Part of a small language model's weights: 71.7M parameters.
MLP neurons of a small language model. Each row is named by its layer, matrix (gate and up: input weights) and neuron, and shows model dimensions 368-431. Each number is 50 + 15 x the weight over its row's rms, rounded and kept within 0 to 99. A neuron's up and down rows have the sign that makes its largest values positive.
A block is one neuron, or neurons of one layer that tend to fire together. After each block is what it responds to, as a language model described it from the Wikipedia text at the highest values.

L4.gate713:45 64 74 56 39 58 31 22 71 46 47 45 76 55 47 55 26 53 43 50 47 42 52 56 79 33 39 38 78 45 54 75 75 48 57 63 61 51 36 58 30 53 59 35 59 51 55 50 66 58 60 86 41 45 53 35 33 62 53 54 30 40 38 45
L4.up713:44 30 49 51 26 31 51 38 60 74 33 41 91 76 60 51 53 31 66 52 55 31 54 64 64 54 42 32 33 78 65 37 62 31 35 50 71 55 52 49 63 76 53 56 36 41 34 45 36 29 57 42 44 28 30 50 41 54 45 49 50 20 51 38
L4.gate928:51 49 49 64 62 66 45 61 38 34 45 32 48 50 46 63 50 24 48 41 55 43 46 49 45 15 40 33 47 77 35 75 74 20 09 48 42 31 68 18 48 47 62 39 72 62 31 45 37 67 46 31 18 42 28 36 33 51 66 55 30 89 81 74
L4.up928:56 70 44 68 26 81 32 59 30 58 43 52 18 56 58 66 56 64 45 71 47 09 47 75 56 50 58 67 32 44 48 32 53 31 61 51 50 25 61 62 35 50 47 32 41 27 55 59 58 52 58 57 63 28 53 48 26 36 35 38 57 30 69 53
L4.gate982:48 59 67 40 66 52 50 28 57 26 57 63 49 22 55 26 52 66 37 33 49 58 40 42 41 31 53 51 69 45 67 38 72 48 40 58 83 64 63 63 55 79 69 29 32 80 49 58 57 36 72 62 63 40 45 61 76 41 56 47 87 52 48 44
L4.up982:48 74 54 66 56 61 30 57 34 22 55 51 70 54 56 67 61 63 63 37 86 47 33 40 50 41 39 66 51 52 31 43 74 52 36 56 52 27 38 63 39 52 35 61 70 65 50 80 49 38 50 49 74 80 38 55 69 55 39 31 44 74 24 19
L4.gate1001:46 43 39 55 54 59 38 59 66 46 21 45 38 75 61 46 20 55 50 70 31 27 64 52 50 64 63 28 45 50 40 20 61 38 55 50 70 37 49 58 18 64 60 51 76 37 68 23 40 46 64 55 34 46 50 50 37 47 56 39 68 60 57 82
L4.up1001:35 40 37 34 55 49 63 61 47 48 73 50 47 37 48 58 47 58 30 55 45 56 55 81 65 34 61 47 28 39 18 42 48 48 47 62 54 28 88 59 26 49 82 61 71 41 42 82 66 55 69 59 77 30 64 79 24 40 37 36 44 70 53 44
Responds to: Number cells or separators deep in pipe- or semicolon-delimited football stats tables, e.g., the losses column after wins and draws in league standings.

L2.gate80:77 55 74 58 70 34 63 64 67 45 53 65 65 60 50 38 54 46 45 47 40 65 53 59 72 42 27 54 65 52 42 34 64 57 40 47 58 31 46 58 69 66 31 61 78 53 60 72 30 56 53 52 56 47 59 44 46 55 73 69 63 55 49 39
L2.up80:33 40 51 56 32 41 54 69 41 29 12 48 35 47 49 57 54 49 58 65 48 51 39 51 50 62 71 18 36 34 21 37 60 52 40 65 64 57 60 41 69 56 51 53 81 39 63 54 35 75 36 64 46 84 47 26 41 92 51 33 80 41 54 38
L2.gate248:40 36 48 55 57 46 31 41 69 38 45 81 52 24 62 58 44 54 48 31 76 51 42 65 36 44 46 53 46 45 40 49 65 33 43 68 60 54 25 54 54 72 50 45 76 49 38 71 61 50 68 78 81 55 23 43 65 45 27 60 54 53 65 45
L2.up248:33 68 61 59 62 78 62 48 38 35 43 59 37 50 89 40 40 20 62 47 48 52 38 36 39 68 19 49 49 70 70 39 47 39 57 60 67 42 42 57 64 52 44 73 49 29 32 35 71 62 49 49 53 41 33 55 29 41 45 53 74 65 41 49
L2.gate392:34 34 75 25 39 49 43 70 27 56 50 67 37 54 26 38 27 45 46 19 63 47 27 51 85 26 90 70 44 60 49 62 40 60 40 33 52 66 57 52 40 33 63 66 53 50 46 77 30 36 46 42 24 39 46 48 47 56 35 68 26 56 87 52
L2.up392:29 79 44 41 58 78 56 72 40 63 45 56 47 75 84 33 48 73 27 60 76 56 26 70 50 18 24 62 35 64 71 16 28 77 55 57 56 57 56 35 72 57 49 17 41 48 48 49 30 52 71 63 28 59 49 43 50 61 59 87 41 57 45 62
L2.gate964:33 68 48 64 58 57 41 48 44 72 42 40 76 28 33 58 56 66 47 52 45 62 35 54 41 53 74 56 38 64 43 55 69 26 22 47 54 42 50 37 59 81 43 62 61 30 56 33 55 51 43 60 63 23 57 27 47 69 57 46 46 47 42 45
L2.up964:32 82 50 56 20 36 16 75 46 32 22 33 57 52 50 46 49 53 68 51 77 60 56 26 47 45 24 53 51 77 72 59 51 44 44 38 50 65 32 51 74 54 33 39 45 59 75 69 47 66 71 61 50 39 65 53 42 72 60 44 48 56 56 24
Responds to: Column separators (|, ;) and decimal points or digits right after a number in statistics tables, e.g. footballer apps/goals rows, league tables, climate data.

L4.gate118:40 23 60 49 37 32 45 57 78 75 68 47 28 57 52 38 54 48 34 40 44 85 72 38 37 69 34 40 33 39 54 46 18 46 33 60 66 55 28 48 57 37 66 38 83 16 51 55 50 70 66 40 45 33 48 44 25 83 48 43 69 43 59 41
L4.up118:41 59 59 26 24 39 54 33 57 41 42 59 37 28 26 55 65 66 50 30 55 72 55 61 62 45 73 54 63 24 52 55 71 29 30 48 67 56 63 45 69 45 60 62 26 49 32 47 37 70 50 51 57 41 54 42 00 76 51 44 62 51 47 50
L4.gate457:16 32 57 50 32 59 51 28 68 57 58 39 50 14 51 61 53 55 28 39 58 54 40 36 57 42 34 47 60 37 39 52 38 52 34 50 24 67 23 39 36 59 49 65 77 12 52 66 63 63 77 43 67 34 58 63 32 95 74 28 85 23 22 44
L4.up457:59 63 49 45 51 44 53 53 30 58 53 38 58 52 52 48 58 40 38 81 56 43 53 24 65 41 75 18 88 48 34 78 43 18 33 34 50 36 49 44 62 71 59 55 31 65 44 42 43 36 38 60 72 64 71 52 64 47 55 66 52 25 49 40
L4.gate621:75 33 58 61 54 52 49 43 51 57 62 53 32 44 42 28 69 49 28 45 50 38 40 82 82 64 23 59 50 55 71 60 37 19 57 48 47 41 23 41 41 82 17 47 13 46 58 70 31 45 48 43 41 39 71 45 31 62 55 41 55 45 44 62
L4.up621:68 71 70 60 34 33 65 53 63 56 60 34 46 67 78 50 47 38 39 46 35 44 40 46 75 60 45 31 37 31 45 52 67 53 53 37 61 47 42 75 36 78 58 70 55 45 37 50 57 52 54 46 67 72 62 58 42 64 54 57 60 68 36 30
L4.gate816:48 20 65 43 53 49 49 43 61 41 61 46 39 47 54 59 50 68 49 42 70 39 48 43 64 52 45 38 62 49 39 33 53 34 45 61 38 27 35 50 49 78 78 57 75 46 40 58 46 57 52 88 34 42 84 47 17 33 60 72 68 41 55 69
L4.up816:23 28 57 38 39 44 54 65 60 46 55 76 53 29 49 60 14 64 34 49 21 69 42 53 09 43 46 29 53 32 43 35 41 42 30 56 67 60 35 52 37 66 62 66 39 60 65 72 28 84 55 56 49 78 37 55 55 85 44 24 67 60 41 69
Responds to: Function words and verbs right after a character or subject is named in plot summaries and anecdotes, e.g. Presley sits, girl who, moves with.

L5.gate345:71 72 32 60 85 60 19 49 56 48 56 60 71 25 44 70 76 88 57 56 44 55 81 50 65 62 54 25 28 54 63 57 56 56 38 40 70 40 62 54 52 64 45 80 44 48 50 55 79 71 43 33 63 60 58 42 44 71 32 50 42 49 53 39
L5.up345:35 39 46 64 31 42 51 55 36 86 67 52 43 75 63 65 65 33 52 63 50 68 74 30 42 30 79 53 51 58 65 55 35 42 55 39 22 62 69 75 46 57 48 46 45 37 33 66 62 88 62 51 67 46 37 40 21 40 63 65 56 71 71 65
Responds to: Fires on the pipe or separator after a number or name in data tables, mostly sports league tables (drawn | lost), sometimes infobox list fields.

L2.gate30:48 70 24 52 65 58 39 38 37 67 36 74 75 37 37 39 52 31 41 38 30 49 55 34 54 50 45 43 44 68 60 48 54 33 30 74 50 34 23 18 55 34 50 28 57 33 66 41 37 68 39 69 57 88 68 29 45 61 52 72 52 49 51 66
L2.up30:24 46 49 36 83 54 65 37 76 51 71 60 65 56 27 33 57 57 41 73 52 36 32 20 53 49 55 29 67 69 21 64 24 13 82 53 42 42 51 16 61 63 43 52 57 35 36 52 28 55 02 64 56 49 44 62 42 76 48 73 31 67 41 33
L2.gate282:24 52 44 63 43 47 24 43 40 28 47 35 38 55 63 38 57 37 27 34 51 52 76 66 59 60 47 38 69 78 44 61 37 31 50 38 58 75 59 65 39 63 60 71 53 39 42 45 50 29 35 58 44 33 78 64 63 43 31 37 79 81 72 54
L2.up282:77 39 76 53 39 36 16 17 49 30 51 41 39 49 48 39 57 37 48 47 60 59 75 50 59 43 44 45 89 47 60 54 35 30 49 36 46 51 49 42 17 49 36 55 40 28 29 65 58 65 41 48 44 42 65 46 58 41 39 56 64 75 58 49
L2.gate966:50 32 59 53 56 48 22 56 48 30 50 74 59 39 38 57 54 52 39 52 47 61 41 24 37 42 63 38 70 50 75 56 66 34 45 39 40 34 60 62 48 26 72 44 15 72 52 63 29 34 04 66 89 42 50 69 67 70 36 42 74 69 69 35
L2.up966:28 28 61 76 58 55 45 73 52 43 54 53 35 45 56 65 38 45 42 80 53 35 37 20 61 71 43 44 53 70 44 59 31 54 21 58 11 32 41 59 68 50 51 42 37 54 56 48 24 30 39 88 38 43 59 73 29 55 26 52 55 49 54 28
L2.gate1006:57 48 49 48 42 48 78 44 25 44 84 22 55 53 54 30 49 54 47 38 63 53 76 45 92 60 41 65 46 23 35 56 68 74 57 63 48 38 71 69 78 53 72 50 61 43 35 48 58 53 39 50 53 69 73 60 55 64 51 39 76 29 53 45
L2.up1006:40 75 68 59 65 63 55 37 32 35 62 36 53 69 59 73 56 47 22 51 73 73 60 44 78 71 49 68 53 29 39 55 45 37 41 43 47 25 52 89 57 64 44 58 63 35 25 34 63 44 56 43 44 59 71 32 76 49 32 48 76 68 62 48
Responds to: Verbs and prepositions that link a subject to the person or thing it acts on, often in plot summaries, such as kisses, befriends, deceives, opposed, nice to, competed with.

L5.gate887:45 49 45 42 28 28 60 21 43 62 42 24 56 44 79 52 46 45 69 31 53 48 49 73 40 41 63 54 56 32 14 36 25 54 26 46 33 46 61 64 47 58 75 43 52 39 35 55 57 51 60 52 53 43 64 71 46 71 53 22 49 34 52 46
L5.up887:18 35 48 67 45 49 47 46 38 61 35 56 36 22 55 51 47 55 72 28 68 38 69 45 62 55 59 63 38 15 19 46 49 49 27 59 54 49 58 66 48 61 61 46 65 26 56 56 54 40 40 62 58 33 58 63 10 78 42 39 46 20 39 52
Responds to: Mostly function words and word-piece tokens in plot summaries, character bios and filmography tables, e.g. spaces-hip, named, role as.